From a checkpoint of a small transformer trained on Wikipedia.
Size: 12 layers, width 768, MLP 3840 squared ReLU, vocabulary 10909, 116M parameters.
MLP neurons of a small language model. Each row is named by its layer, matrix (down: output weights) and neuron, and shows model dimensions 416-479. Each number is 50 + 10 x the weight over its row's rms, rounded and kept within 0 to 99.
After each neuron's rows, "raises" lists the tokens whose logits its output raises most directly, leaving later layers aside.

L3.down3114:53 43 55 39 50 52 52 43 52 52 58 38 32 59 45 55 47 42 57 43 55 33 47 57 57 54 53 68 49 37 56 33 52 52 39 61 62 45 47 46 52 37 67 46 48 56 66 54 39 43 41 63 39 39 42 52 44 50 66 24 44 51 55 37
raises: "ider", "erv", "cent", "ert", "ired"

L3.down1521:41 25 60 50 57 47 69 51 52 53 38 38 35 58 67 58 52 51 57 67 36 64 45 48 43 42 58 56 60 45 46 40 47 46 40 62 41 65 43 35 57 35 52 43 55 52 51 46 48 53 55 33 63 54 44 61 38 54 42 65 49 45 44 51
raises: "ney", "e,", "ero", "ance", "illy"

L3.down3663:50 54 48 43 57 43 39 36 59 38 43 60 54 38 61 33 55 47 52 55 32 70 42 37 58 49 63 69 52 59 55 57 71 64 38 66 51 48 63 57 60 54 60 62 49 45 48 60 49 57 43 58 46 52 40 36 47 58 60 49 46 35 40 45
raises: "it", "itte", "â", "ite", "iting"

L3.down2821:48 50 56 55 51 48 54 73 80 51 32 50 47 55 57 40 55 44 55 39 47 42 62 52 39 47 52 58 54 42 61 46 35 38 36 48 66 52 40 61 46 41 43 42 28 67 56 51 47 60 30 53 38 40 58 47 48 49 34 43 60 44 58 49
raises: "c", "ci", "C", "ales", "he"

L3.down1191:51 59 50 66 57 44 34 50 58 56 58 45 41 21 61 36 61 52 59 64 49 47 53 39 44 50 39 25 59 43 44 48 54 63 50 75 56 58 34 44 42 46 57 34 46 34 52 53 56 61 41 45 59 51 55 41 58 48 60 54 34 47 56 58
raises: "iences", "iments", "ienc", "t", "t,"

L3.down3550:54 46 40 38 52 45 48 49 68 43 59 46 27 51 46 60 47 51 51 55 83 57 48 51 60 44 45 54 55 56 49 59 56 45 39 55 31 63 50 46 58 20 32 76 43 45 39 36 31 50 54 48 33 53 68 50 63 48 54 50 38 37 57 42
raises: "ented", "ct", "ches", "el,", "tern"

L3.down174:59 65 57 52 64 52 44 65 41 53 63 44 30 53 43 37 48 48 41 51 46 72 50 72 52 45 63 45 37 57 56 58 51 43 50 44 45 47 63 59 44 58 31 66 65 54 40 60 47 60 41 51 52 30 55 60 32 56 62 58 41 42 51 60
raises: "over", "-off", "overs", "acc", "man"

L3.down1225:70 41 57 42 65 45 47 53 53 53 45 38 52 48 56 47 66 44 48 38 34 59 62 44 51 38 59 49 57 53 49 39 52 58 49 33 60 58 56 62 44 42 47 56 51 57 49 61 37 48 41 54 47 46 56 49 51 53 53 41 48 59 46 47
raises: "e", "e's", "a", "-in", "all,"

L3.down1704:45 49 39 59 51 53 62 37 44 36 52 33 59 66 67 54 43 59 50 50 38 66 31 39 70 50 51 52 51 25 55 50 32 44 34 60 67 46 71 65 61 43 66 46 63 50 56 45 54 41 55 36 50 56 38 44 45 63 47 60 59 38 45 72
raises: "is.", "is", "ten", "ime", "is,"

L3.down1210:45 47 46 37 46 29 37 53 56 43 36 55 34 50 34 71 55 46 56 29 50 57 51 53 52 56 50 73 50 44 48 43 61 60 53 54 43 52 56 51 62 75 41 54 53 55 57 58 52 45 54 60 41 46 54 50 27 49 52 30 40 99 40 75
raises: " This", " While", " Upon", " Further", " Although"

L3.down1103:50 47 46 61 56 41 50 44 46 48 69 48 52 63 45 40 52 55 46 53 62 40 54 59 40 78 43 43 45 50 53 59 62 31 52 47 33 64 48 40 53 54 48 53 41 47 59 51 44 57 66 57 58 59 69 44 34 52 60 37 38 56 55 55
raises: "ster", "st", "work", "X", "ü"

L3.down2568:57 45 43 28 53 62 52 35 46 48 36 52 50 49 69 51 43 49 57 64 55 58 63 63 47 34 45 29 56 59 48 43 58 51 41 41 27 36 40 55 63 45 65 57 67 33 48 52 71 45 53 52 56 37 74 48 53 48 65 66 55 71 55 54
raises: "ream", "ret", "roke", "ake", "orm"

L3.down3620:56 46 39 69 50 42 45 39 46 44 24 65 44 76 31 38 41 50 42 49 27 49 61 57 64 49 57 40 65 52 56 53 52 46 47 43 41 46 54 65 54 40 52 55 53 54 53 39 48 45 43 44 39 55 60 45 57 41 56 42 67 71 72 45
raises: "ack", "agg", "ero", "unk", "ones"

L3.down3467:43 45 49 47 55 57 57 41 47 54 32 56 33 63 55 28 41 63 41 60 64 39 47 65 58 40 68 56 53 47 39 67 52 44 52 42 37 39 52 51 56 52 56 49 38 59 49 47 48 42 48 43 55 54 53 27 42 37 54 62 53 37 46 44
raises: "cess", "ble", "fit", "ven", "claim"

L3.down1088:65 51 18 57 34 48 65 53 46 51 52 48 50 52 48 46 48 49 54 35 54 47 47 48 54 58 64 53 64 63 64 78 47 35 49 50 51 75 64 44 32 36 48 62 70 60 40 29 46 50 60 36 41 75 62 36 53 46 26 46 40 43 47 35
raises: "it", "ur", "its", "ita", "ana"